From a checkpoint of a small transformer trained on Wikipedia.
Architecture: RMSNorm before each block, rotary positions, no biases in attention or MLP, untied embeddings.
MLP neurons of a small language model. Each row is named by its layer, matrix (gate and up: input weights) and neuron, and shows model dimensions 64-255. Each number is 128 + 32 x the weight over its row's rms, rounded and kept within 0 to 255. Numbers have three digits each. A neuron's up and down rows have the sign that makes its largest values positive.
After each neuron's rows, "fires in" lists the words (lower case) most often at its 100 highest values on Wikipedia text that the model never trained on. A number after a token or word is its count.

L4.gate348:175160083163134155090112104112136141126127112152101115156112136109139121125154067083182180129128123127125117175097145127138141107099156136193123123070127120136145131122131146147137093155129144108113119082110220157158102153127134074098129160125113110094157114143122091129140158106130095083174109115090087107089097196100086115159094118117121102112135125167075145120146154117182158184175189106110111097128079041150128125061156089131159078109095119155110162114178123121119126209112157120056108104056167067125085125105113131095106094062170068093138148102109139074125063084212089140
L4.up348:087140074129134078105104173108109168092143127202179096150103145115137114113151058141092132151186146098188127143119112093121150141095145117202144092110125070114139136144096166156079120171074164144162098157136154076161058090096133149138163133149132151110127157122149123094106110140083118163091073140173156073108111138069137096136097133074108085175142111165201110071121112123140088133125106126118139130142162158120122137113153164117158114131088142068162113160142147068172112107124155074065151199111079134102123149124134198194085197171147136098126137096122166155144156177141119200
fires in: "following" 19, "also" 18, "not" 12, "such" 9, "to" 4

L3.gate138:134210117150158190138128157146174116131079143181120171132144166142157119122186124096052085106157142130123153165145126112094103124096104162185128086102148080103167141135181120090125129158082166125125120155155140039118172113089177127152087104125131120105163149152133196154107104139075130156202119158141125153174127145097156123104092155089114144101148210118153148188146109100143118142082162104166157108102137137057128155219154123137130115086176167126124149165131069122040159122164120143083160041126166128126128138114102158081153148166127158136182119107123153081103134202098147130
L3.up138:118121125119117165106160160148074160176137133169164153117149129134144180166101118133169154103129098169129113111091098094177146087142115086108058118141088155120053129125164150130102129112117106169122108107122106107153154120135110073084104214181189105179139116099123073139103174120142146130130120093170141177096096148133099087155148125065111078126154136119145097164176080145107175079124137157143096123143065089108117091132074165076183080087154090116116138142052119140139112154132144032162158140109153111119132097119158121188123124188040114157143143156078102145137126166111139119
fires in: "of" 25, "s" 22, "it" 10, "clement" 4

L3.gate116:139122079129139158136126107140156168094127124124190082220107163145089107106062096151118109183148197143123097137127055128049142128103123122135117125133050104123118085041032128108084091146147119095152157142161108085146126108089119111124114045056137127087151122102138128051146098133121103075126117142109088119105110132113077105247113142134096129119144137182147103045148164115187114149115098123131160148107158154121092088165110114185134108112117125120088170131135149101150159110155125153177099084152163120178126106119169130137105097123127165086126113138144077110084156094147114154
L3.up116:155127094149135099115130140104135191139107115087093154178069061136100130106129090083132116101142157137138114126144126063133163118075114133114170112152145111131143141103075096133171124161124164075057127160097123099191121120141168099147153124092148133086124188095179093084142180123115101134060101207073170101132207078150161179118152082131132131125068136131117147183115076120142130153107062103150174124130119133142115148140104100187130139039151131100114118132198103094132117165129125128143120083074142119084072095107124089150149140134175135102111103137133125132104120119173129127
fires in: "that" 86, "year" 4

L4.gate193:144174162125123109102118100141184160171117098152154084103125147120113131163122161147051137007097121085129142122117101116133112132138106153119135164102069185127125095148145135145161123174070178184130154125105152120127110137103183152096135118089127152174167143135160138101115091106096121116181119147080165082140082172144133105071171231114142110153125159122121174132148122112111130180154166135112132117123086122122134083075066113121141165128144121171146107107114162167152082098101142126139079152167055106186095092167137160136132103134140054154099182122150138108182070064129141124
L4.up193:121079130167150066152127091096126160057113136078149104133087145100090173152174117146130179107115139099185114102137139116105225162105130153140097126139171131103108077160099124123110098127143082144186141097099143112111153168102176136168130097136139115151118103124105087106140158066107181203156077160161137135067095133131105107080164166120170098122154096089124180158104121171146095143181140112118115150161068101103119128094123113086078126121138077134138056102172093137113058135159150104102205140084136077115114110085128182137130137129090117157136190168094102127201150122140088135
fires in: "also" 44, "of" 10, "called" 5

L3.gate648:134126114096080158125072129100135095124109109136101132138150154129130115117155101109158130104047053134127102127147153141100142147132156167124154115133141183137162107098109135151167121108082100085149087163110086137148116187128177067123181132152155156105149056141090124150132087119123100147170168060178108147145094158143105166152121154165146163092139162115160132098120137159171127121150139129061176116034086111173128107087129101073068116128146151087143094212158120091091107139102121156101136197074153101149122077130105098139087098084190126106093151109166109094147069183079134154
L3.up648:185106131097155151135145133114150046187096119143079168115131136117117061106117102124101129097101107103129109186119141173135134198120105140097152203154151116165093129118130131139196175203131134144111133126152140126184102137162178140097116050121129109153096106146130206123110158156149112141093107139050152117164139185166161165163110154124114149134163071100163131116130157139108185118127131156078167176080083142030145139096161148088101137128176107145120143197098114100150096113086153162134148159129152123091131068125155114128144085139122116097090115113202100119113130136050084170
fires in: "first" 18, "m" 14, "other" 11, "candidate" 8, "relay" 5, "qualifying" 4

L5.gate393:119179060179121169149153188077115127136111133142162145115151122080201169142187122163191119161100119099132135151094111105112071115142075107102103191136115129112180128180125129129156110088126093125107089136070140150148134150135131079133128097114096186086115103146105182123119170088127138109101095178150086173118135114081062133142104149117108187134153105170164141106123176119161150145139133154122134118091162141114159079172153120064163136160117096106131084115159082122210152158151128091134141114112143136158118123115115091092126093088114111128120113099133145063089179169170124152
L5.up393:076137134133094091119131106138146133131150152113147145126163141140210115101153132175117136106120080137202128188077147120154101078067166105166080106058063150114139140151094047162114123113098150040137134142089143136146140135113165097154075093104112162101086119134099093108116165154152106131160125112068118127151087089068104150166150159149124138131190162163140103146087118148211143097122131128138117098077135127069137111135185103086180121158120130128143138155158120109091187142125111163143142073137139132137163156176113139153027132110100090162130178075180115147153188161143131123
fires in: "which" 28, "who" 8, "and" 8, "they" 6, "but" 6, "that" 5

L7.gate67:101142130174140077096106119140090163171097122113106122156024084152106140106128133168118095099147133090147155114111137165151123126171118138161118088098130165171156082149127045158164142122130145115126100160114112175090099111044106087140105188061157126123163103107197120118118170157077134071108137124066168161181060143129198127132088135095131127086121105153159082150161163102112107145177116128103161111136094160118093172118090147139111099174112112092163076146125162191109192110107115164131094078157133134190140121137054191147100106139151119089159157098197145096128117092182111136
L7.up67:132178129123188184081145178169149131122149117152099182114098158100129094111120124122115142178065124183096164126117131136183155127099091105125145126165146161101143102113102080127154172144088177170104088085144172042134108154119116100150143169114162161163131093159167184137106167078164127125123130149155139077131193102190136158128134152175195118127091211104136120153070078105170111126079143148094092111159105138103095112138174130103160116147117186095205130150144133095190140124095155145184106064203158148141156147152181131110146133152084126147067122158127110106108124122086162108
fires in: "which" 33, "it" 24, "species" 4

L5.gate301:132107102121139158131135147152080177153150122096152103158094127111169112170099179133136145106133088145154134093138160128135113138094097121120127129168125130124123173186125081202133164103143144159100078125124171138075086129123147147106094136086163108168149149104140086108149186091110079099168132159080061182154152127125115087112103078095155186151135053141180054119130109163140127107163132081104121081136099097149135158097109115118120097118140136093194136146098176145042189116153089152133111123135156093128166131172138140160121034158154119088134138100108183222146232126181098153
L5.up301:159172124153174128055133165152127049056141125163102159142151064098130124115142177120143152185149120156132090081145123170117140103112076143079153092152179152176102154132086104191112089163130161132114097112091136120115091192125153044172084141122130059185176143113134162197144169154121121167229141155145120098127119118103133096067099121152137133113181115148136127095125091132185115123077134086120140101166095136098080126136120051144104098066140176126145158127094045116096142126176091172146157159098135124169127054096125150105158136161123126118126091105107125183135128171144153184
fires in: "she" 47, "he" 33, "it" 9

L5.gate286:096140143185115038149114159112112169152134164117156102113085129160113132114092196171077160113106131149156164088094180110171148129160088133117122146161130116142139126137090123166151119138150143121075115172132126144169137136122126180178114059168139112090058174146128181148082186126097113125124115152075157126132216104119137132117139093139152116142106175118121168132141193190114101183083168152107125159139172109096082171150140072160107157114218147142116150116144156116112190060058113128132131101122197197147158166176126174176169097129170073108139080108184150136059146040135157125
L5.up286:064159139164156152096164142099131138082160193131119100132149084137135183103117131154125159121113150102146103169167137150156180092108093094127116142166150134106102071127176129103029123127132139094114169155135092132178079153153120135119149087123123115113159107152129120187182097143127130159145192123145162165122164210131134113185122127127138122064134126074084117116109092109151120127087115111126093126110166145176080131105147147113130143151088067135160143085135120117126127019183119144192149069113169110151155179187119116130107098122163131126084147146126123157148099148087137118
fires in: "that" 30, "who" 19, "career" 15, "which" 8

L3.gate188:180146115142151134176095192124132176128126103129088118135112146142094138167111090180157054153154140087134111119115153120116140070187126127114116094175151125173092150119124156166144197139141136176150114164094152103136110201139121139142135123128105106140125130173151094153110165132121131164115061222118099095126121118161128160073112115188109132105125105124098187142085126107117146112058138142102091192193075113073145147119080114097103118126149095147137068129167095113109149145121128073046170096113123117151141087063105134144131144147151176146129133156060120109129102096138101098
L3.up188:097082114096167111141102086101027135091163101170105203121109171133110111074111119142142079127156111114139169130158154165091116126113118123184091155119141129102133176118141164171140115117148087101154094097119085077133161158174135117123142133131124143154123121181137123134100147101140130064190164126157085094106096165146095094108137153124103141082178133127117152185107125183178128149155149157115064106058100152085139127159118079105173137087174131133197119115115174127078138178174147143057149085032169163143079169136082101129073095155135108097109122099175168110130165155130094145
fires in: "also" 41, "later" 10, "entire" 5

L5.gate671:107162159135151121152192104110129149173111146080185050126111133156141129136128119123198144108147129090147139148105150118134155125121168149173130166059137119129205096153102118160097160113141133171145179137111117106167088112132170108149113121066159165125133117151155122094103119121077120204099125097116121127105088111096099132118115051145107127234102202089112153144136155087173083153138155075116101091110139102149098115122207151198132165134143146184127148138140090112162125141215188093122114138144140129091091155146092193137140137061147125105123149124142131045106144124140122135
L5.up671:099072095145164082140220123151135164143150096148164110149132128159090139143071148188169108133122141130185143107092135168137189129159178169128153132110160127154096114095052098112084058153181051180102151168126095190175098117149167146138112134140098095191117128156111139099110136147144150123105073106142132129146110129030165093153129116132127110160146118150124134129148093108183130157162178125111119128130107149119123102139199106195128132140131101118165158133099151148135154126135148065135123199126161068128171103158110177161113159144083075165131168101110212131151156085092117189
fires in: "to" 35, "of" 23, "called" 14, "is" 5

L4.gate593:136184127117149163145082134064113149167091081143108184139138120066140126190174093049144123181120171108104106145139131087150184116092105148155129137098093105088174081102179143127107107114134127051182127138125183100116115116081145144147088198114129134123161138127106142133101134165108090171096183115095053150121109137097122177145098099092089119120131159055145118148108111072149130137170121158148160121148172098157153164173130116117156089133173120161171132157200071104139120133191090121115135130102145097099094100128102120087108165083123139112145115083116132126141187171198099162
L4.up593:135100057158133099137161089122108112102125109108216147134044165188204133092109091081146073168107119059136171147082175148065093120120174179134222129115106166069119115109130151118126138156093113122195126116089077141122086162115090156163106145109126107106112117131110117115138113093108096149132101130157107148199100132075126135110079112150137151109103173173101151145100202082146117167195175108082096144105099107137145102117105148061093095148098123137149102128135198139084119078093150110145058127149107108185174144127144171136083117133183130165118124153086125144078134130101113110
fires in: "such" 32, "well" 17, "are" 15, "is" 12, "were" 9, "was" 6

L8.gate114:087146084113100124102143094143155166181074124138175046149103106070115109180094077116105161072092176100201141111116115081131139092110135192116144166146150144150157130171153147147136165173124118119103121142132109142164136142090110129137131138114135220095140117072201144060118137157146072144153114129119106078112114117145100078111159130130133158107155082063131154108101119085118141178142145123091153046101140154164136167117045130131095108159092073145098091131159087135128160091139142072113160154113108131117101115141077144069149118172166112133128165149176196096136088134193135140
L8.up114:076122123147110000136131118135130184146097107138199072134068077123139103028109114101116131122105115117163158115087151139099104092167155153161211092073087161092170108112126107161115117190105155088102187082087108176110154115084134107157143132095101124124135111149141083077162086108092116116159118139149106145091142089075029176182088139102152112088138162146135124147173154145187132187102135151082156146100118143131144183103148179160155115162119122124135102086134142121122123168136117098143136144142133113131125096136106134142154143152148127141136103099165119116137124131176106143
fires in: "is" 41, "oglu" 7, "was" 6, "are" 4, "formerly" 4, "source" 4

L4.gate0:120129141134149161088135107110099154162099121089132067097126113106090127134142124174141142099097155155173080110158124057160187123181132135100102153053186118158104104089119133146119145130093168181140142195066137092141139087129095051120068088149117085133206130140134131128132196098156104144148094118084113080159107085160130140107171155148137151086086118180133114117098119112178142122151114149083154129144116101092141139069152108129165111134143088166124164098133149103123174150159109135165106172124138106071139061185175174104087068156184136125074153128137160130069130055125144140
L4.up0:215137131165080146095148117170146131151166143082128117191130124128149096197057128089126103157103105136101172141131122095139139138130126152108096076169133165142154153152126114129100095104164064149173101121193164146099127137151088117136155099159161114107084136187114111111085122109089103128121171155127071165140157138127143157110085131186123108120087099137137160103111123176060092121122149098127119137141103172087119136161170099177111116152108090147087153143136136121092168056139109165120170042141111080111121108112113093104176123126141082097125136134081018149084154109049122131
fires in: "it" 24, "there" 21, "you" 15, "god" 10, "to" 9, "we" 7

L3.gate577:125144122132181143113150124115127078102153132164179100125158135098174141133100119195148140142107131201168110109122150062123118120117117142114160145114079094187128117119107147122105118114126118200141111120072170136160119170176200138101164118145231154117141112124080107124061133103104099119124145150174096131122069148107147138037132111142102119118130173131155075101155143143134098096163137073124138095135133057185157053183172147092114049099123105080123150131161072125139144099121168194149106138146116127139098102099152193152130116178106062143083165098075165125137121128174109092
L3.up577:191104088118168106124093121072135059139132103103168132194151118122122128105126089083131127132115168126182158139088130113108118101162146133166082115058032131064140082096118066116175154121094143121163167172149083126107093188129148161153115118121078167084129099165130168100113103147110070076091123163172135146092053117088076145143144144090093121180154111131122116123136137101180178103169141078105175112119103164182088098135169127154152116130168090127126136142146123080127139161145098159126116192120164104107100146114072135108125122104171100095144142139143138155143137106182136183
fires in: "such" 35, "other" 22

L3.gate26:139115104114103159114129111112117140081125139128158142123117092104125116165153104139149136118122165101155125154144060133078116166184165100206088142092090142062146086123134072168032158060152225078124152126126064106109098026131147167176101165120131148161216125121132120067136099120119104170079144075098144109077178118063052162147145088103117125111126044138161145118113160094152140144131099151100149157135113120200127071122141118153146132105092146111151111164153113128106171097167119126110059173189086145187121107118125106081109128123117113087105138142118097102101136126182152145
L3.up26:112123149137154089102086102093141167158099103159156182105099182174109103110130140080165138076179130136183163140127137102126106118138159151134126143127163107118169123116121109148141140178130125100120140175153127154149146157163119089158154106156133125096105177144138173125135135113114090109115133141051167141153122148127133118134122084058118094185091150154110116133107104097193115206125147128212124123121141139175120113143145070071121117125156135131144150122087162034099121150148135105118169107157097144116089105120171139156088137124177051122143138138034137132114108096154139093
fires in: "that" 88, "which" 4

L5.gate75:139086117159149083112112142161163160126158114073155187142067058222168120165149162098152138071117021107126139092107128124121113125207127090135142084095141094126191079076109127168137199135103063095170119139104121174119113155102129111094095169093157121139151142145130105163125124157107130162091172126112126122128118130176124132106133148165113190126132117078151147178140174111141117136146156129071076132157113129159098095113142055040068127132140141142136114158126115119116162115109148107138060086181146130179123104089136106177136117098115160113156158094135109114077136063148143140
L5.up75:151097146132088116085111128160150134161137110072141164145182146132113114116173130095056110047128103184163113113115115161138128153161143119130160083115135115180121150154110130127054099098168097173121141108119111164085138161110149143113145076125092113158086132150140151121123154159125125138187057090135133193110102102089156159128084167152162147112112108142220095071164111151115158163141166101136125158142066157113122145149158105141137124087119158136133113131088124177137206156106117142081160113129172112132161146140114124159073154152077102105158182182204100148142101107067169157
fires in: "it" 83

L8.gate43:135127080123131103129093132100134128144177103232136136148118145122152152203144162159137111108128065089123115124109060148106118148148094139135090148096113154076106132110098114146112171129145158125141140137162086117153123228107189102110120169091138119155108090119151140132127080115134148111159173166139157158152085162089089119107155156121137095112120125104168129135145116150123119157153091197124113161148154134102093147098085188050164135113087120078144105136119160163104148159099120137079109146082095087130100151154137165136158087088137118083143110120168141143126092140207169155
L8.up43:143143084114144120193117043181114128152125120085204141120147151072130145114156111141121085185154156124061173134174089060117119097147139121112177135075112120097162141132141200072114095159172143133151089127076080117089184104127105202050082192161081131167076106111098132110151113070120112150098116179145153117124093140123091097126144101092146127108102114127100124109131110109151152121122114133133104129133080111180096117108098154138122080138140146138155091232109132133115114160163181132169198133155098081089148133140168127108137157094109073169099139196134145145159182145130145140
fires in: "is" 39, "was" 26, "also" 13, "be" 7

L4.gate466:154112162125128159153158183147101237181120146154042161112075151131136139116119113163139133110119100191106100053120120134084079088124125111123117103099136127089137096142132134125086126153144185110103155149179056059148118123121132086119140186086106166114145111083040106118136119119116186086122161149129134148121109112092108118149140134079115122093181040118144143103147149170113131136102122121128081139176147156116140114169145181143141159052118139138142089090171081062178109150176151102095152116037170141092110168128145097126162106131150155091151126135119042091152107128139182133
L4.up466:068119096181053120091129146165097081103134129128083175153103138172099186044150065086145122131125116131144123125112127149059148153118066155113077129131184072068132114091137119152140157107160124132138134093180105166093094117191170107127158087141125105133155175139125117130161144126096110158135135144048082189137119152135108189083116114149174172044152090188136101136046128107117173162078111146092135132139140188105161175168124094116111124070157135078123119112150103125130113144113123200131132060112142133134162122106122107115162106116156136125112101144140135110085137103165123131
fires in: "and" 32, "but" 23, "where" 19, "season" 7, "when" 6

L4.gate261:085158123125131148162150145125174102125098072102141098096150107101089104082130133114108095111133101117158103089158115110146082113117149115148120151092097062131173139156070120200112139162166161089155172093129094153163100109112099164159080168108073090133106126118180120124100140127121077129180097127103146056144099080144180094127074090094189122118136147147175082121138183061164162155116149110074137195123084145104103161147160134182086113087150159118166190088074146073092087164125075151109088155150145154133120130131081148157103190119151132161145125134082240105141171083136092129
L4.up261:124183123122138173131158114149132099143137133120129117076143094112092076082097148120119079137144132108135064104170120129133141173108145107137145108136121134117151119153089132212162126200165141091152101132132078146144163114096095114120110139104067030112154174083161139117128152082113099094154131173035147058099128080174162125108122097119154100177128128176104133195186191128147154201125126146113139167145136137121082121131161123135110097114136139095164160103090125086096150152183126051094141145154118124091071112163133136140156164130116138102149113135085183120096164050095083137
fires in: "one" 48, "same" 23, "according" 12, "that" 4

L4.gate305:106104052096067096154089121063137180179137066109119122205093147143108134087152086104103093145132142122173172132129135148097100117206174189137155080160144137058171108142119089179119115119121144117129139152103100156140122151120140093132132098143104132121141135122167157105090124123127074131087127134131190145133105129149081178118055106148177162157185091133166094116148204126066091155166098134081146122049105120150136109157090123163108123137163135150117133139199167149118155122143089080100105141102160090165116118103092162108099188134191137084191162047187135099087112127175108138
L4.up305:076142148131097065120087083145129156174175112117113144173141159136126103032137082114079036171151133163156135146121160151123115139148246151186144060194150150147100126124128111174153103119126138114128116106097096150131145116139140104146133126105095111149138128159119161137094102157119140124092089135178208115119131163132132154114118141161160194142136097137121133107131170118078025159152060147113092123098183097097152107183106118178118116112139142139123121119165181152108132111131157120112162157093106089156104132131117140122088197081104135079150094121217152118083103120156092153
fires in: "more" 25, "not" 21, "most" 12, "very" 5, "relatively" 5, "so" 5

L7.gate78:099167090186136100090132111133065129147087159150164156072148109109142144132096142089139098163184155100100121162078119108131173119105160117159139160125120119106170143122196080157163132146153143098153117158029102104154124051090121131165108159067127217163123102115112126147149148141149101151105133175125144174122131103146123095133120116126182108076133114055135134158133099066117099146159162193102172115094135117150106140088111159105094097148112095111151049087109153133095084157178110133089151102076132111138060114107103138112106093127148182152099121078158136123131172112168193093
L7.up78:103137106131146140114073148098088157153144082137121117105079154137167077121113092083159091080129121114152157196149149125091161086116164111137131080081087183086170095165108190101098168093092154166102113026193092189137097084097126170175128148146059099071133112164146156111138128150136130094123252096114149091119141112102100164175104086128118106181104137137081125119138125146177113080088113148122116114151118117125176139084129139119116118199163095204035148153142139094138122164137089134116139181138132091152137121115119134122163150072168125106164136186067117166143109153161121145
fires in: "was" 43, "formerly" 7, "then" 5

L7.gate389:144117192133150111110060099145135128149147142113127112102142147075151196117135157199148171136134113100175144113111110107185126104146097130124123186090096093067118053118177068112128113102073164207076116102114083113133115144142169092136153152137129133171157174142131208112140132163132119123134131130099123111160055171134102079149139151191115134052101109142104148118135055114150170103097083138116095128123078161193118096107129094080149101116117094104165163124149141100137096153146083118076155058106146117151087061138154132128108168135144162109105149181083192122113164094140088146
L7.up389:183069164214133175119148148177179084143119148075159083159160146100101122147098162149134127127107064119169146064121152088138109155123148163165104198130176102139127131186151104138107175100133094119136204120109152129167197166202064121157080069178088132075143097173133129139101148161108122089202158116078087128135175107161159134172120156163072181182167133113090113143096137200117155164128158118089163143140167147167156111145144115131169169115119131096143179124072122144088120103153128145156084111099122113160129130120104174133170138128123123105142075143115137105108125141151071110
fires in: "there" 36, "it" 9, "that" 4, "they" 4, "works" 4, "to" 4

L3.gate564:163183150153074168097108088099144091155138109157132165154101155123165133171143141120119163140089140157103144069140111135119123099176146093068135090149194080134157134133143135160177157117137177121144138148169141200142130174109175104201022196160125117133179130134156222144113159090110126154136108150108103146141084177129132149122134118110155179118121106038150151122133114108143189153107137152151072153158126164146116118124149138122173121162150110082102150137115071105096163112194131135096115116111140132143069161142091196097120116055155094138143068128096108112080081149196097161
L3.up564:138122133118133170100078083155184145116150081171156130171141121053120079157148146110119161141070075116105116125149144086091091145152168148126126112076120116094122160156176145132089106104080147105129127155187150179150151178147144111150100085171162159112096149112084169087112102102104141089145112124174173070143125149068152128159143121153173135130160066131115107072124143118177166149153214052187167036102141166180127116132139131108146096093122113132110113104123181138154164194122131122070165075178133213122195176139133105146119145103128134149185151140099141111160169161131132172
fires in: "it" 63, "there" 9

L8.gate689:168110068169151153126149142083141068118117094157163074129077134157126132151135113062184152155056100072168174142103101128096101156143071144113093152086090097107118066144095146099135104074150126150144136117130118124148118101172123105079147080219114118081146140154123090139193111161091158121198160063152117182129129140063060164166101106140133151114153200111148155115091135099053168076116117086087123163123115124191126180143153136075127138148135158122096150094109166122168124111119127132135167123172120113117132126097116162197097099156117094070140136139143159092087158107105107142
L8.up689:131097100155085109160198153131139099112145123187144134179079113153113095144102176114126179211103101119123088158113086178085128140136162139142093115147132129103100122132077138091102086108085146173173142159180143123164118121123181165112138142184127103159148102141117113118139119110086122155115165081181118172111089169066077094134131124144098094143149149148128095106156134155089146085136092114096077159195171116168077158168144177163126125147151131134138138088141119124197148119152135155101118186171085143127068070173137142168103145136094090095092101103095094158112201129139153213
fires in: "other" 20, "of" 11, "all" 6, "most" 6, "some" 5, "several" 4

L5.gate56:081147036143129085102137160118138085153123122091152104150095160109098141193120137097163130106059138129169141134126142071105117167130091127076105170156099083100152071156040132135119115108120156163110143091084163172143141193092141145089076098159125147071129157132190176114132187069104065150090123137104105154113153157171087129162128095126132134124123107135142109146116101137141161123130119151147195139148106113181132123090087119128116143178109106124077188100168092121120162100101099165157100134151080148140104011116111181094094114125199119102113149111134132131082207097212107113
L5.up56:131107114150085133094129153141114091087204124167164123188105106053104190127094117116130114100165079072145180151158172108144138135105065122144112152137150094081112116048174120100108165168116118083135075163124134158108163179110132137079146171152116066110149149085095130180129143095130098114147133129112068204100116124113137115127122154156127110179116072125160115161129122164100190128164114099173162107099186174137094154079129127130121129168108098135159142136096055131089143097140061146135153114158163191176133115099169135071122099159139117144087105096148166230131123105112103109
fires in: "she" 25, "he" 15, "this" 9, "which" 5, "it" 5, "they" 4

L8.gate166:114155108144128093137111143129170139127116118130147121130101117161171146160143154100184161112139112131152174083155138194113185114106137148085121224110164116106161159129177132157192132075129142168104137087063116131166100103169114156121087180132129103159124168123099114105148128149116137147103124076192109124158114167056155096155116092156123206120146128087130161101141124121062090108072175132122155111092133079163123177133132157138147178186143095048157136136186136087162088117166132082066143113149188142164101126155122067117127194111138178129150147097117141095140123161168122144
L8.up166:119150069163072093115130100155109111114140132099153133141146221145096136166156124088127124082133123164151124168066110199127162078172112107144069047131093158095106135125124138136090101158122138161116113155105107161118126116077195198145180144141081158149169089101126126124114129211074145167122131078055137139091132141118135140126163123092164056102156106127140128171151079114114061159168086146139128095108160082114109142144135125122166117145115136169162108112187136114129140163102106107084121086132170064153113159128106182151081138079165144142086164146154120121107123045094117130
fires in: "has" 27, "had" 24, "of" 9, "have" 8, "included" 7, "were" 6

L5.gate43:099187147184147116139125223105160168091100108132131098155091214087128165171078142158126200099160084098157109059099122072162171090108103140127154092128120121084153101172102078157091148141096139088185150148136176124142118108123152160141185154115077135179150134138127092114145136169062118095133109103136137091126145148119108100132132168163171118100166145132162125133146148138105072180132108099095116073137113104122162137116148091134168155153108129085149112124110058096128010096115156151200065160118084199130203132126100146121156132123170122080145080098116126113094116140176155137
L5.up43:091182136133154126131111129118147089131161097136191076127171113164120164164125127143103103083160148114125111095091117147085200110062152157149116120132073075080066119125159153166132104186124096099114118159130152170124145080136138155124118119147099105116164122078106152168145147154109092094110054152132080148149117162094125094152156231162165160118090173114135137147118075120165140135162148145088148125136142130113159185160175155133185178155109118117094056110109097134164113132165128118123143141117142126160147143134157238122072148107124193152125156121145119082190134124078094098
fires in: "as" 83, "include" 7, "included" 4

L4.gate336:171172164106085105111098134117099107081175108096138141206122191120118107132136103067095108135055139067208126140150130051116156157108130129110154090077147064149148093085182129118124118064142087130187127121099136140129117185148113142116145042144120115071095157129139136105142122139143121107120121171213094142163087096127102184149127151123162127133092117173155076130130129108083153177079149159120169150085066176154146126136154110138070145114165114135125120125128150114082175087100107127114135110170098167116188091116151145094189151138157124153155155136141065159102086103129104120
L4.up336:104116178075124117158164111133123129066155150125135163113108154085165133106124122101098145072116125088150132131170122052143082100084124145143151055122150100110167130114153089149103138167121156059176148141143180134139120175168145083204073084106142142104138085131105133094115052143186127101119158116152049134201104159133107139118106183127158117087135140116142066165106196135147111174113157198122149144143120139169122135131162108156119127137170177139130169130173158089097165074060166176105096132135077153142140092151185142077200118155176120131110092143156135155070102153200158174
fires in: "it" 22, "to" 15, "this" 14, "who" 10, "which" 7, "they" 7

L3.gate238:099166121136127138117138151125163082088123123182141088192156141115191118103186149131149060073145147079145148112158122120063153083113155150149108091116121116132140160151118096158091118138099181101193138134155182136151141135132168135138120116119076094153138149097122145132102080151096106147139223142188123145140127117077098143122113138129139112120156104125140114040174181086123054122150145137089154107122187073074115111125140173164103154117143107109161137122127093145077138125152137077066161195102072090116125060097136114104129140122134139165146092095144145137096137134183178188
L3.up238:153206113174121070128126112132176156179173138096136151085061074122136122129098083102111156187125078093204144107122175119143121138141151148135085180139088069100179092155135144131163090182195122138114132125125115196125094151132076115156164122137145157133143134153080152081147130129132131105163131162168142091133116124155118140172101109138099188152196112139135159124086099150099145130156143091177119124120144196168077090132095097118122151165155128120104076145172181103135150076134120109135174091185161108116095127121115145118097113152134131157236171158118075088124199128122126160
fires in: "more" 33, "most" 23, "rather" 9, "other" 5, "until" 4

L8.gate276:103132142111158076106125102137099185124156120118134123089114078139108162111150151130146147145139102108111119126099162117088115116104123138118128123118138085097138114155107095128152126148106161206113145094110159143160093173052137058135084159143117161090114201138180108100118146130133097090139090179127129159180167102143142085125174141102141100126137042185161082125152184148129135116109105105120151134169133136150160109137141122085125134168154107159139094106127138135116130106117129117086050086155132184188153093122097173114112084164170148117137136127175104075097108147192121050
L8.up276:135057089088126144114161091092127139197168174175130221090098072125048134090109148184176090159150127113115112102121130094128110128119133095154139111161150148097131119188135100076104096143146089169083174120154113119142076208167135131132144155104132101130153105123157093138121086071113110103133137132202186129189158102183133149178152138156105081096145168123096135143213151144148173158129172135163116128175187225087111084130114126121139091146123122133149098129106155120085103172155147123115158098182119148131126146171190125132149110183096167136151143179166095171114106167137120097
fires in: "it" 35, "who" 12, "which" 11, "that" 8, "he" 5, "album" 4

L4.gate214:158103141105242122157147195123146133099113095123180163117095073100160133128144100149123152106109165176130098139114147127131146143141161123118058148092133090153094171044125083157078126128102192125140134148063085125122109089136129112119077135089154070105071106074093155125143184084140120111097075129116121144157190086147133143146127139166106159159076161091151129099124096088140148133152114165168083150141090128086112114121094055140159148125127124182186179086130134097143119177145146131118147160208194071169123159124104132134105140145134170144139134089094188168118158119167154090
L4.up214:101089072104123116141103147159127126067158150072133204164126120107146184164136165104151162133108103136106144085090155132141134112068095096132098186127148171144183132122206141148127148120138089139078081119135193100120095151234211091113141128144156107164144178134061078194147127101157118100122101076127141134132154171080115193193129049111148175101140183111095123159100117120091156138067157155140144139118115117151129151132132123071118104178093098101138112135089173146168099102152142138158118134115156129118173132105124108133116095131137096086131113181160168176121131162164128138
fires in: "also" 14, "which" 14, "served" 14, "would" 10, "who" 6